python train.py --head_dim=32 --lr_head=0.0051 --final_lr_fraction=0.1
MLP neurons of a small language model. Each row is named by its layer, matrix (gate and up: input weights; down: output weights) and neuron, and shows model dimensions 0-159. Each number is 500 + 25 x the weight over its row's rms, rounded and kept within 0 to 999. Numbers have three digits each. A neuron's up and down rows have the sign that makes its largest values positive.
After each neuron's rows, "fires on" lists the tokens most often at its 100 highest values on Wikipedia text that the model never trained on. A number after a token or word is its count.

L6.gate15:544527469507482466462487471503459477489511523493519504499531541509515497496507509505468499435483532475467484465539483514507477504498471486514514527491517490499509505523481509496507497519499524513497484486495495519485473516477493489488510513521515522499442500509519474473531408496510485545500482485489474477499477501518442483507541500481463522517470444461527552514490495547520518520484494490520479522517499483472501504521469443521567483473485510529542489482467525482457447483509501
L6.up15:494491513509544504482510498519498475529488547459501476518505460506509518472447496493471516498492527524473497494452518512520502500486478469474498499506461477528531535452512525508521502500547512429496513433524443500473464559510484495502522501500511504500506510442522517494560503522537545492507461509506513547497513456522530515475509505465458495497498542494526492493491471466499540481525503530502523467513477506511509512486482509548530508475497501474522499470515468463503505495466477
L6.down15:495493478476483480474501484534498486489462497533481514517498554529475446485496514491551493501502502494497489486508526472511514519516522508478500459499478469484497501495489506500513500531526476500529511514494541488497490465525503467484478508537481444468474502444455507530528474511431521549451531474489458481526495511469482494495480487472532479540524498536440488535452506503541496521487520491524526520495535431528497495516485509488498477460509504484489545482522488485469510458479487
fires on: " ad" 58, "ond" 16, " Ad" 10, "99" 7

L8.gate201:430506487495495491547510461468508519549481531516545492480466484487489514508497492429514490519514519504458498492482512510466453478545491501506472485485464476490533483481462524519501514514519490569466476520516504531470481473506524501512508518537456505505497496505474528520538506474488451490484481497542461511491508505454485480533492492449463479502466459505482434472491513505474527495466489510524515493492473491502500507492510507496516541513513520514458487529497526521471487500550526
L8.up201:458529522487528525529531464487481487517563512514500490476446479521510512527510532511522498540491531495496524516474550534524503461503492528484476479492482465479486509462453486482495516497492439501503490509487499496487464479479465472473501546507506467485487529509520552530486485471520533504450506467514479489530509504490525461513476500495519502497479486499509465502521458465435489492459525497492520519507509497469482494459508470476510513509493518495428447507438496525492520496497501
L8.down201:512487488507512512464502485549520444517504493487500472520440460479499514535467518523530554476510486504506490509498516513506544487438496535501538486558507492490502510487473517491474523537485472469487490464520522494539510525470517459444498519462513488512458509500517483510474500524496520491501508512497527467494476493477523508456494475487525513532474477483475563483524509452484493511503528519502493542449520542494512461484492498480493497463463510468466461520513484530512549517504477
fires on: "u" 37, " bu" 15, "H" 8, "W" 7, " wh" 7

L12.gate372:499435534477477496499470535469495537489489501487477546505527480493488529478524477448520488484494486499468492436542519488468465542517493483502491475528512557520531487568535547498511520537493490483496480511490544522530541483494506524479448502542492515477498503512513538473548471525521495528466499515460485493509504507517506460489480522531523497484481500496536478476478534518495484522482476458536489507475486533507520489477503513522491489544524508496513495489485508457490549525502505
L12.up372:509468490488495527431496516502457506506493499526502490493530479495477503454489491459545506519533492481468515515479526499520504456495508547487483516484503509573462496527515491567527510530493488517475519520507521445516536498478480518492461486503504527513516554467522488475518546478496499430493493494469467474510438515487529503511488521530517473534487499474490522508513512506500479531493566507494508467497499504530535502476440511536520511522499499522510481494537529521513487490509507
L12.down372:475537503481483511453520447515495480493502504497484508531524481513506518470440521517519487527479527516478518568503512545494518517473516502539517506537514513497444503492504477501464469533522480517499526492443495466489502473523528477492542525481558490485479520494504503474548520477577534465520489451501478484505527479510486533497511534503493493507549504508520526516519482459529497498525510495490525500510489414512501511503483504492524510506480543520517455501486477494499488513480520
fires on: "ec" 30, "ad" 24, "it" 10, "ent" 9, "id" 8

L9.gate192:517474494533512534476497504520516517542508501536493484529458526466455520522469514488527489504498520500443493481468498504476441477524529530531510483504471505478540495512487542535487522530500507481487496535493536482524477531545513487518495493467511492526495502483537432509477502465501508533486496495475510517497493489519486477489516523527487498465508525471465490427511504525480513490479504546468503482509490526427448492512533496490534479516543472524479509496446492493487521540495465
L9.up192:483488492468523493494503538489532488504526509497509469510501505482511532582479491502494542505489509513523493501521547470515524518506491553550466480488542507484490497477452479521507461503532545477506477468518506483505471487471504502488494492488489505540419514516504513517473503481528487512514492480488516467508493538515497511492493467485525513522481464513540487511523489442519497531456486469487551516531503503475490468484524540524496455533503480509462539465444505525482480509446499
L9.down192:536477495527467499491555498505497456495472500493525490512473494495513476509503478515482505498520517481477479479522541483468515499532530464497520471464465493521487506514482519498508523477474483523505497447524539497531442474503491515510527466473511510486475462490490485548533504480474518508467468480536497510519512490548507499461515532523525506517506499502477526538519495503486490526459503494474494524500549574487510481455497513464487477563424495509497463495519478545447518493508483
fires on: "\n\n" 37, "ver" 13, "es" 13, "H" 7, "iet" 4, " bu" 4

L15.gate321:522549514499486478507483473497490522483450484539479447439523510500499547537531497474513491528495494462501476494493534532514494509506534488503529513476478516518527489556561525530465483461512495525491495479487541473520465492508496522502502498528474511534448497523484492548523452515476534510483475504539505494505514479494449493514529495511490470510463483454519497483493501537497494521493492506531488531478490531484502498474465475482471537521514495490466546496455478556467493489470483
L15.up321:504495465490499456491495528501493500511541500504466502457491524493502472536508537511527481537477520540503498523509486507493563517504480488524486518531522529489522494488514522455501514492487456509488471470494469499476493481482548472514460517473516506549504563493476468483506522486492541471534488490522534529493494490511526485504514468496519553513508506488526450508532509518539500472522534468453462473494523512535521488473529541510464493558482457475504490480538476507460473531514469
L15.down321:520487492513469528477467482435536519497525535521468481487526492524497510532533496514493516474481493454495463525508422452489522476458494536490511528512504531511505480522489519508465528493470480511503508546433532513482516510528489510539505508495516492480485506484455465500515494517519545503514545487531515524493525486535508470488476493479517517486530518539536480506491498490487536510534506470509500541446509505461523556466476545505524505492483468471498515484520507517520539522513500
fires on: " ad" 18, " st" 16, " f" 11, " im" 6, " w" 4, " s" 4

L3.gate51:506514514540459498498501492500482495503475478450498502528491503499564509501524509511500492464493510468391507508525509460499517498499504504578507500497513495486517501502500501433460502486495484564488500447506515504499504500516502498449501466500484524503470418493523499503472513497492545488502535501468502487508498500500457463499505495498523491503502534484555496518472500516545499499492498547502471493491502502561496501506500492538560470509501491509496478486501565498502499514498496
L3.up51:500481504480481499444493544508425497503545575515499490475483501500491490500539487496502479513501499548497497562506479431501475505499505497564494501501502506486453496499499503513499503532528475470535499513500437509496491500522495509516497438498510516570521521502456496503570518494515487516504493501494499520497503510498548566498505498499505546499487472535461504465492500516538499502491497529510467495531483497540499508500502501483548488509504517463501475468535532474499502510493499
L3.down51:485470477451507474485478502477508514455509493515580526477471548502505496483532496487498496539495475504534571513537516500518484507545491507532520508500513527546483481454476490490509497499529485503494510483504479501495493532478500500526484486509450469538517476494473509478487477505498494501447500536466509502498535499485522544492519455496532496497525522510551557498458552534479499525468506431504493473508529498487513478471514507490533475485516500517482481480489509528488447500458490
fires on: "ary" 54, " Ad" 24, " ad" 17, "C" 5

L8.gate421:473487513522479543492474488472506485478476460525517498455532547506503540471473472507485501474520489450551448484505489485547449501504494470510509519521521505506468508496468468484524486494523494509483519468493509545488502487461510533520510502477467515535544488533488551507491495512503496521491452496522494529483453514488518495507498512565486503519480507492502466510498515578552546488537507475490528520519452509478460528517511505506510550493496544469500464489522488510483502504508506
L8.up421:507489515516486501523468498449487469488531488526487527509542535469488508510480487555504515491479488511514541484486498557475494514518510471495497463504473462465517471575536450517505497493523560535524479493473507532484476508482537464470512486503504475524468520498526516503483490462517530464500529496443486502491432480489466471496540475524480508519511489503491518494522489529503506511462504483553513505504535503463460492541458495510485514509486488548485479514501469488522468520513519
L8.down421:539493487516435561514488456532482481468526495506518488531493512507505514511479481487508568515464482480487452454537510532476493481446528498494497504507489528525492485512505512521523502503495526462482511523477533522517475499498499441516525518518524475511579483476490498481500505461491529504532549481483519509464440482473520476481477546490510526504472462511476547503495514496542508486474495484502499467522483517480498473515476491535468509482504480485498518502498503515537541509483463
fires on: " l" 28, " work" 24, " des" 20, " al" 10, " serv" 9

L15.gate43:545455484461496505461515468525481511453463469527462504467459467560511495551509538476504511496531507476478483524510521517468452467485509512536494466509509543500530510526535543498471533483502473464444496517527562528455497482476480496529469513546474513513521520518527534542488476495516494531485523531496488509486476491495461528540513530530468495490542506520486506505482518495521510476500533475483492510498499462474491479501500490500511510501533482502475500530480486507485495540500521
L15.up43:505518490507488472502463499464513538502480492529433482480507490500518523496500525500503507516477489503473519480456513499517500487515468500480498511526510527488458462540501522502507485512515498542495470504475530481496491526512492510512523440532478503533494479455515506550506536493496530472535488485526524556468483503503530535515500526481492482521495505449549488525470519495574515478473503500500540464525504492458510514495495523534441505522520510500463512480482463506455432489492447
L15.down43:501459502518480479494437511541551533508533514543484524484501504494505512505499512535463474478500495499536465532485541512463487484486489499483499561491482473495543524460536498537503483473501480487514507478502521466486488500486510496491483521508494493488421566487509497505504505507459524463508506497458534481464509486478481473491499540520483505465438509525514491517499509529481485487558463515481483491511458558528528508457486482509506459509528460486464498486488495504466502502494485
fires on: " cont" 22, " f" 19, " res" 10, " re" 10, " ad" 7, " dis" 6

L8.gate100:482470523493502532522459504494473538498480457504565483509431503512494506470506486488504477481461497493491499465513498521503481542504519542503443517544505531502492492492483499496492486534481526502478519498484518459466465496489489484520528537485487472503511459549493501487561501474517527482464436526474471505526479508535478503523538500502499475492457469553542487497473497494477531466517472505561520515524455511475519509501485483528521516521512496485517496509488486456520504485457484
L8.up100:497488478463513485508469493459476489527488517559530519500469522503537499527520499501493502456535486461483490468506456493464496510509472503502464504519511431535469478482499505532484452514484533526514507507434522503472488504486501551535513488527518528506481467502496537456518507504493465474473498510512520477506484540553504466480519480521501521488486508529481475485509482510442498484438451503505476512511530493490539485472471515506483489487492456479551490485545508470510493529521490
L8.down100:489475517492506527505479501486458512501447480500542476521436490519514510485492462485491460492495475498489483481538465499516465491494502508482449483534518489475528464487483536544466461526496494512476533465456520485467488555511488505550499522505497515485520451516486485495533499466505517468475470562496483498540495468549497517461486502502473470520537516504509454515499513482491508488486474525500486514477466534455533501457481483499536480524519522477487477481517468472519504513487451
fires on: " Sc" 38, " Sp" 30, "t" 17, " sc" 12

L10.gate290:517477498468566463468512527516455503519433530490519499472456526518495522469510497505498505512476503487532472493557530517500490498502482531501470508535502516496530486485496531519462482493430492506501519459475501526488500530514530519548441520512541494473499457524470526517548476481517550525498510514519508527510522517520533483478536493518468517518472509496515494534494478524484500475515497517506516514524536557466488503522501533510490478509512512512517510462492472508515540542472465
L10.up290:465470486495480480480478558469475493483475472500471504508543475482441486504540487521491470504505477522489509487479508486451503494479520523497533503473533465474488524474502520483483507509524527519521501507457545512490449481521468502541537562505508483538522484517503476492501534478533506509503516506479456523489503492517514483518498481485490500515506472478519470474570530538466539524445466523499564512509504500475472552500503494477478500485513446459516502482529516513479509485498476
L10.down290:533444502476496491517509547513484467495491538499505512483481512464499489502469494556500470510472469482526473484515490503483479518464472500474551550503488478481534507494532517503452498518467510511496518473478486506433469523542476541557510508503489447491503504519515486519538501530505516517468516479525504514537531508584523516497491504494503515516503479438481531508509511503495528494497563504529511497478531551452488480496505519486477514489547487501518488492495486499512522527471486
fires on: " st" 75, "st" 19, "t" 6

L15.gate277:542490479511508487491531486554514535519503475487498511533493525488486525477508524515490451500476488513483502548517504487516494497527510509519449474517492525473487544503507528491526532473468516483498483562497484516503514473512526498524453541463498512503475449498464496486488494515502571499515537445502463515460499512470525536533534491506519496531544530527501471466512483470486494507486537528509455505506469505503498470530512482557496529481480520508501530490488530464457470452500522
L15.up277:526528534537551483486452495539544530485482497504472442483504481517479503522491527495488467493473515504479473489468528465464530509493485489461456476506478522498500524511494487536509497533510479518509537489525486519519512496500480473528519485513485529490461496505517493485499523507457473514476475485490496520484471543528499502486485533518492528466445569520458532506500491499523527494501542457510428546519509521524472532480486517546456516483494537474469501515515481478488484516479518
L15.down277:478484524514510459484488493498527479529525523533565499504471459551488508516515539483515485537555506531481566486467461515515526498504496478486476494516500500504532489450491518519514527483526514484470456473525503513526498527507510490516471487471502495485509523501507498480437514523492493501489464441483521516489500532483503493507455484464503486515512505498532485488519508480474508448500580509530502473522477555474524489506464522528482494493473505468477481528486466516550504466476511
fires on: "==" 31, "-" 13, "e" 12, "es" 12, "ed" 10, " in" 7

L2.gate9:478541505525508497483504486509473633486511517489489513479496523511528592528482498531503488470491427490456492494543497481486504506496522519519554512506526462526526501491516485487504535480495503487471491486493495500508468522496504539478499499522522476506502505573505539486493484507543510532492501503503534495484510493497504478556492489519496531497497489549482516471510508529524538502556511475515487511477483491469497507509499513508490502513515520442497467507510504500489505500486511
L2.up9:493482507498495497404518502501444534516520469483511504520478506506473710485484483494496505472485487504505493515519503475497486519512522496514467506509506498521508531517490489513512457508499503460501518498492490496491514502495520486505509486497505533513498511455474481501495506514516473464507489499517487505497514503497510524554510502503504487481500497494499507489485480521498505510564489538490506484492521491527516495487513507504512509488504524508522497507482508489509514497511488
L2.down9:489472472470502496512490475474526452506498487497483516541484516545489444473465501508506522533470501516511464516516445486488538523558519506512461482480522499515511520489490508508499488503499511434531491520489492487446534484543493448496480504496437483480427498521488503515507479494513474483500528531487459506512483503473524515479483502503501492472521473481515543502521489516540462521555504512524510480516462464479472502524504519462501465531437513487535510519473501476494490482507486
fires on: "az" 32, "chool" 25, "os" 19, " is" 8, " National" 7, "hip" 4

L11.gate123:480508502504585462502522499510496504462501499508525495447516510535476457480499489497498428478544483506481500534492517477505466467521483475491496476532484476527502544499498522518542492473483494534462505518465481502485501501506493485517478491476461492529518514541438510491460459490500472490459510485524538505504448476519517486470531495487477488534482471480504446529514504520497491505524504488482516517484464527491488511482515490540498507477511489557464463504452502542482507549501507
L11.up123:513539496506530533509481458523526522539475514532467500483485481488529494516501509516508488492499488474487526491460518476496481497504482528528510423462511518476512517473545543475504512503501457493487468551498512499470517472509534471531571558490491549481513488494463502524511479510483480458489494454509463489509501492507529504493519504490459468494509477530507473538474494504484528520477521488480514497506480518471512517476463515508515456552454498523465498536446514506517479478505548
L11.down123:479542491503469528511467532510536506505482539486474514546488502471473481485494507492502479490487526495537503482545495533501534490539476506512507495484500527498490474458537569513522467505508525495454436500508495503529508502545471516518485535500505523522515482534465516495530483534507489500545473465487488528484481498482479501484502516476439471495512462504515475537478493501469528481490519470507501518506516531501508507475468484525516471526427509506493454492484546496552511456540539
fires on: "|" 34, "-" 27, "=" 7, " |" 5

L10.gate338:528437474521468482509482548490465500488482481507514499491486515511493485457470512494477475465466523484514496484582475476500569508495477539492446495509504507489522450491461527500503513495479510524502514514482491535508503512537495555493534535493503471480503448506482544533460493456543525490478473527532495512506489538515509465464469474516537524495525473522519507511484516522556526522506521486478501488493511500515508489499500494477530520499524532504519529532503461518486453517518498
L10.up338:516464493506469459497508529483470492490521502488449536486491460473504499530534487440532477473457483462468462474487514477494518488503509520501494503482455422468509523477504486514462498452539544494536505518470494533503502479485475546526526468458520494497485501476519502486488475476498497493497543532540484473502494506539500446498544493504494489466525483512507510531532506500462496488490477486492541471550522542488472484464487527508501501486520486520475494493504475482530460508517537
L10.down338:520468478501486506493515501505475481459491485537499489499490467494502462463521510486496473530455525519542490521531503502524550497414469556525487478498515452491537491511512517526483462537501477511513520526478489461483477488520435509520506532508463500501515533504479497549494472442498540494480498532526500502559524498521505494486485528492504524513541471507502512532505489489474515522473557464514506474497495559492481507475518467490494520496536507509493510521476474534505516523510463
fires on: " St" 77, "t" 17, " st" 6

L7.gate238:503497482498483504575461483536549525494482536486476509527532506501495522555475491494517516524485527487516488526492485436509471532495502535514525492512492473507527526501508499468518527518482487515483440503493462496507547465473503542480478522505477510508487524495493446509514508526510490482501519496468450533492460511509519478490517478487521532480512464438524507453488531481476437549538521496452490532492491474484535497496529488505476478489508497492467526478525504529479475510523483
L7.up238:474513484482460536519499503477521502482486508486506452474508490492502495455503482543486510471517484526497533500498497516509451475453533539517496509507502514461530478497472449505498543510465457499508465518532514538489465475528488486488486497500497516502525512481472491504463443524503467512476538518471513485514475519531500551493516517516520505497517504458500495511486487483522523526476504492483492486482572504459520501525549469518536560480497442540531539495559495540474512496509483
L7.down238:488519514482493464425517496494527549448524492506531495491513487442494476485491540500529511513483512533501503501497496492511477498497469525487485494487477477507488487468519480520487490517506476545474478488483500488486524570434504503493486503453489537497497534549477494491505502502491522476549473485464512478475497495525525483457495454485502476507508546523452529503492532451533481516478477517500493508510514560464475493490511500482510485495524516508481514496471514496569515435507530
fires on: "97" 39, " col" 33, " New" 7, "ol" 7, "O" 4, "-" 4

L4.gate299:519462510534436522543455496527489516491518442470502508505530510489507511543520482543488516484499485507464487502486525490494548490502479511535486506505535498537477536509528484506513478524516528533487543473498529487521502500488477514491527506546524491498489506483489519451464513488538486560515519528503482462497484519519507511500501491528468530514461509489501496470508462561502512452476493504528496516481517499480488553474505450468495504518528555538555487507472529459481487479484486
L4.up299:533543466457537509501519448514502498495507503464526507516507489480461480499506498453514506504512486557479491525507498514518510493481465477494506475455513486517475476488481531433483515503527490450496491482464504430493547516509501501485461485558496485474462524489492462532453492508495520507548512472501495515480513525471528499517510507502496500524461513490521484530480471507492477476505495482549495429481489506521511492509544495472528497447519550518527506476524534470531509514490511
L4.down299:508488477491498465536500493496513449469505505501455501523500523485497493530513513486488481467502525476526540508479515516516499475520509522445532490473480504507502494490507503497466456492494437470481543512519573506485492482515500486527570466567525518485479513471514475537474480473512515534481491507492473477488526532496489493518498509485522501542537480473514490458496436504495530512518509504508518496478495432511496498527490504533533507527528488478520513456477526498474434521496471
fires on: "st" 69, "ren" 31

L15.gate190:496499507517508528479523516507493484477513493487524498495457461494483496524497503506492517461471539534529509532458507518528481560500456467501462455496458484491507513512497531456491502480490463510475462532445515507473509421501499498468495519501449497511520519506487485511497455526479471485499479455515488511467482497447529515486500522517478502521524530516520493469447490482467511510510512508480451499509430490521524520467459528496501516474489469501460483463486508502449524511502510
L15.up190:486549515501592471540466535476508542531502494477524463481482505472490495524511513478522530517489490497516521502556530507527516479472450473484485499447543521492489538500519522527520500530517485476483515484501501489495519487470489524508502473493493532495548471487525494532508525514441531496483541510501483513495491518511483506452502547440524494506504478515480494513426498502486508535487494481515509511551502534512516523537471540497480485525485474469519515483525523512499532510490491
L15.down190:477484488526502513481539516526511514521505496474495484489510449479511506469498479498525461520513502509507583500491466517510519493524491506484515502502505508511513501526542500534497473496501484475519461513495488505503510489536500575460482521516464485493473493477466511536523493535507540502495537428507474486477471497494480506523501467504504508528514506487506500476502482517518506523514630477505471497505514491516508516496480493508520510506436571491492494531500528499511519481456485
fires on: " the" 48, "=" 24, "|" 10, ":" 6, "mer" 6

L15.gate291:512508515533484462492491505524472439480464491516491523447501508498497508489454501519462439485483502489484487473542499499460523515500500460508479488497475478531491494505526530490490510475523536529484437476505512482458500475516477542506492490506532501523495483474458519483482516515495493492508462516513459488526477444463512495450526537525509478492531481494521508515489556501549483478493496517506516440535506523498497483528525529458516484504516519555538506511476509481489503522549548
L15.up291:521491491490482470477497528531502478438474501498480532530476472473548522505543499480493527533485466463498498503508484527467484487500516488509481523519470488493490503511533529487469450487467456528504493513467492502470480512492494513509500446479496483561517508529551557508456495526482517475527477483532499524516515505515546469485494523502546504528514469519468512486520431540486461528467495491512535491504512514481466544479526497504511491506519470503492502507557539489494534533525495
L15.down291:484507529515532514538520518539469475464496498444478467478517456498498466536544561471539519538511505492529499478527560481488511504483529514488503478502481560517498517548495521484525495542447518513480509498524525492507525505481469515501518532523473491431500473524474551517499525526496521519468518513489520483486507500481539480530482494534513479506529461482500501472505542519495530524493534505528486475488521503527514518509504484491492484445453476504531472498498500525479508482515466
fires on: "am" 12, "m" 11, " St" 11, "ah" 6, "y" 6, "h" 6

L4.gate132:520492496507496503530520447456478523458490473539546530520465506511517497479499478462444494505483488511488487509476480489525471526503515458522514506486521534500509507453488508530543540491483512501496509526480547493482557516469471527485509500492512483542512477498509498494542465499523470505482502518450511492477482528497466506464531497486467499492496535484476482488543444522552501512491488474533507533497550505517478495473492525502521565493492540491526519510462533463524507493468545
L4.up132:498532520507562510494503491505523443514535445545485510443519479475468489544489543476475502502481488506496504518528554534498508493502497507498514499521523480482479458479511498502558474498470528523488518497508509520491489503542484528496456485518482518534493483513515502537472494478457492544492475477515562527453521498479480504474542518490507518505544491471482517490474473510472539544493504525535487547509501468469509501473477487469549526485488523542487509512505473508467502464506489
L4.down132:505493492510486517529485495480509523530491519510501484512467510512470506512504511511518470527474492464534530492486521510465491533511538482505500514452573500542477482476470515506503467504533480477526471470478491496485544467507508485551472523495477455532514498507499509557546497507495452493523532503465515520498520482475501520493518479488496568518500519530544506534589505497546491481488504445518501507541536506511515535516458531541476475486505505505505497527481506505466501518523476
fires on: " app" 58, " =" 23, " cont" 11, " form" 7

L9.gate408:502512505522437494520496528473499530531504510518480518483512522474492552512486525492516513459517449497500520481526528519501475517497475485491519479476465528512488538514481538500500525535511508486480514506474495527506494475543532540502473492488502500495491521535501512503493487526476466504530485460520540533490477592551486470480474546500539491504497437500525525525517480486438492504491483500497493461484506546566528491471511503513472520509509542481486524528470518502477467501501528
L9.up408:527529473526490471480517501504529513545540485435493516455477478530566539508496495484472504508481466496488507478503461463510521493508474473484514567506523455479511503481518513536494542515521479531540471513506470510479469482543495487501497450529499488475462507471479520471485514449512518486442555459479503500476479519472506480509464534488512532490493496495511500511522508523461482480501520500466485502543548477511486522493459486503486510521506487516502480485507484512474511458458499
L9.down408:517482514529512548505518484483520493520500476458507554499509512471483485523482497533512480533488487502486526518532499508474505486444496499490476476471490612518480503498494523503500476503488550485466521505482510536471488512522528513481477486504490487522526507444493483485494503518449544465490545486565569485487518532496498500521471499522501469482518490471466546492493496485502524553469516485526516465502495543534504511512481515491476458478531476495514505515467491518492503489493476
fires on: " with" 16, "ish" 12, " to" 11, "at" 9, "d" 8, "od" 8

L6.gate9:519524538522521523498491468466474459484475552459492499496471510527540472487502478467465488496478495463487507556527467494494520508502478475537487494489506514507492463521529533526540513514524484501505539474489465469512507474528505519479519511488519505492490505518496496511467448508482507475519500502465544489511502496505464528484481465553498494518523514507484506513487499529470488515498506490494489434544488514445494454430503461514462511537480455518491553528501498501506452496516549
L6.up9:508550512469544480489525458444448497509470504511505501509488529511510518495544479545446485499539500502502499473521526539511507520468520519439528506514539491474510529537472488492485489481510509496490520487476495536542477468485493506503490460454474518509481460466536488527498490494482499512474493513510527466512527443503526519499504501532556470469480477461516488505472520539509484494512505495529551533529499486521506521437536523476525531517531530469491508490495528478487495499520501
L6.down9:466508536490503515480505510485529497497500510535522449492512537489509499508481528502489520498507486487524456511447518516487519497499492489479503485494508471479488504470478527453503513483518579534477511508523486497494492466484450493456458559484530515487486492502531497448480524516477511527454544467545458494498485476486487478504542451527479459461507504514490557534495501519543496511485511547497494499478475511497482504496497516496502505524462503497510480427449511450481506486482513
fires on: "97" 15, "old" 14, " a" 14, "wn" 10, "ong" 10, "way" 9

L7.gate155:547533551560510442495513469497491516494506491507529504523494493442489495509494494524492509497481499486483508495558483533488522512522470490486483519501487476514503521480500488523477525508477552504490504533479508537486484536522496470534540497494508463491474456496507565445475477545499497509457497519508492468488524526453510518469456529504486503480508486533472456473522502531479516480511526510506508464517517476527506483447479501511503502481501451491480468484455533470467525516463527
L7.up155:558504502505437504496486489513497511468536489491505472516494496503443511552483536477535490476532500480506466533512484551523513492505477514518515554514466496543513500491509502505513493525484491503497488503497491538497470509484519468489520510507486519490533511525526489519545523493478487470521498517497504492488524494521432493513496536517429467478520507496478480525513497479546537524494515546539488466495507504500487483559474540439565475509480553509496500509490528518464466485502511
L7.down155:482483525524552497497474512495515543495489504490529506520489560501508489507515492513494511497467547506516521454507515483526445498551526496547556458475536509487491520478503533491514502515502529474529494474527566526480490493482479515483466463478515507553483510516476513516484554495443456483552499578498507476471485488512518509463481501482485504520495511521481477485499474447497513523495547503504494501475480507516489474485495499489529526541479501487510554511509471509503470483483501
fires on: "ip" 56, "k" 22, "ific" 10, "tern" 6, "iv" 5

L12.gate150:491452506473503511480483534501474537507490471469538524500475465490525480497530554452460518513486479476517522465479503531416467505521550493483466541512458503499474526503527500497478487504506509478467516517529521474501472484488499518478472478528502503501500507509504474462500515527481520487494477477500486510540490478479559523515513484486498505522488496510486435497479513506545488491538500473493503512530475525472523494481526516490471460537533500498533522477448454502494475447470536
L12.up150:494463476472463484465477482491504502475519509468498493551521492485491509541522504479514457528556467530483496505497459505501464477514494503507494470513496480535495468540513487499431517506547494480479505546496483485510480503482527517492493497507564477516507505502498511476512431514462488492510501530484481525517490519529482514537472486493480524517513488444481475461495545459480512512472482501467467481526502486514530512459477471504511533558541509496487473465494471493461504488474556
L12.down150:462554533513500481464476471540507495479515501485535549472468507505530440470509506503491535506503498506494544492500517495500505522533495481490516537523512515548544519460488502514494487493484485482495463481527482464464515515539500491551518492450516502515498516502575487467489490466512462516516496469477487516446504502500458470513472496505453522499479496497495502545485453505487540512483473467500474503505456442478509467508522475478487487504535511480509494535466469517505499542480479
fires on: "et" 52, "id" 21, "ec" 8, "e" 6, "ver" 4

L6.gate63:558483503469438534489497504487489487525465497495509488512526486549505499489477484480491500521480475504531481501538495556491494549489516502517520507510509487512516513525492531537459511532472508413510517535534487488501517526503519556496479498521519482476488481456529517497457504476463500536504482506481503471516501472501495492525481510444474524525503513490466544513470504512546501493481496525506536539553521489556524468522462503495502532499482499470513480485501516467521458510537480
L6.up63:479515505489486484466561501533504525521526428485508488484516492500477480422532491473506498505519513465517501544512467502496520541494480501498519498491509509479532514511502493460524447484453514509476505511504500473525488537537505485524484492532492515497497477493518507541509523512527486503521532520467505525502478557475497512482529476506533505484476489549480527505503500474472505524469520525520498550521478509460500499482438458468495480582485509473508525463506533518523485506503458
L6.down63:468498512508499472447531524533477508512512482507503504468531493462483474501474507521490547520500490488553536521454542532576512489460510536452492498453456515504483455511479494474506485518473519521522461480532499532479506515497554526472495495533489486532509489539514487532499461498473468491476487474488526514508517517517478491464483506521520507498465476477461475502489495562449503502524504506521501523473468509495517523476512509490472514467540484483505496452487517504530475522513537
fires on: "ill" 33, "el" 17, " at" 12, "est" 11, " dec" 10, "ich" 5

L10.gate42:523475495509465490478530498492496474496516468521550505508487445514478518494429470515515544521468464450546462488525517474509503480542498472482524513535565536469487504427456441496517481477486492502470522494508531524507523485475517467540491515512461486483527498469514498488487467490503504526513491488518483501518515526560515509492511520518490488503486527499481482494506454480514492470518531519495512466458463527489503444513482504526478467510493485500520505501526497462505497486533503
L10.up42:531486506531493468486506476510492485534476490495502522533512496494539496496491483493462530498486487511499479538528517535509479489552496528524535486503520480451457476496478541502517468506471573534478505485540520478499504517528500490530508516478523481514506483514480544474535505517488502480483517515474526549500485453502501521461490446504451506515510477487536521471476497483485469457501511511516504500482465504451474543516418462509416489475497499501514518486503525511507489489525505
L10.down42:493471453483462541493505491488472477511537514501538508481487489484490494498506475491519511512490499474508495476492492495490509483500488488485487523547521540511498508520452484491490513502461539529485474460511496474558506526516497504544501468473497417521496468481518505526531502517553483467483548485496530467465516517469492480518507500501471483531496488462502533465526512480531485449502464513513466474474442496482504527490429492508496476473509500479508546450509516547471535507509490
fires on: " serv" 35, "resent" 14, " work" 14, " form" 10, "==" 5

L3.gate140:531482421475532501519502516499496548438517500501506498497501490532503514483511527525505482455511528498479562495509500523483497537491483485479496536477539494488498472508460535510511497521507509508524533484503495548434442485500483548498492498509493491520499488558515500524488483498495528467454482512531509503531499521515500491518535475498512507507536488464507474477484527518501520490503498501466525434509555528510461493476469441513513510512534505511546494502518529500504443492497521
L3.up140:527470504510472554504473516547495505457501501479546495502506458484518501532504540431488479506496498482513477482507497489425468502493510519489524491475510452493533541515463518485508491492506511520501480497483488509421473498492497579490508507480502501501498491460511531514505491501498503494533526509525470545579518505533487498487539483499535488511514473464485499529477508485499506525486527485423518494486482516479476484478444503518502471489527523514511487511501520492506468480479489
L3.down140:506476487493513520508501517524480493428465496501526518488505471491502474490525510497503453500511500503528519500528486512483523526401509483503452509491494504510539529509473516530489442497479521509512471487493472499444476518544494542540493530517489499497520515490491509514481482491467517484488473542548472516554528500514512478486527493517510523536500470422490497536537471501493510514498539487498528490486491575487479513499468515500480504519538500517513493478491469505498491558494503
fires on: " St" 100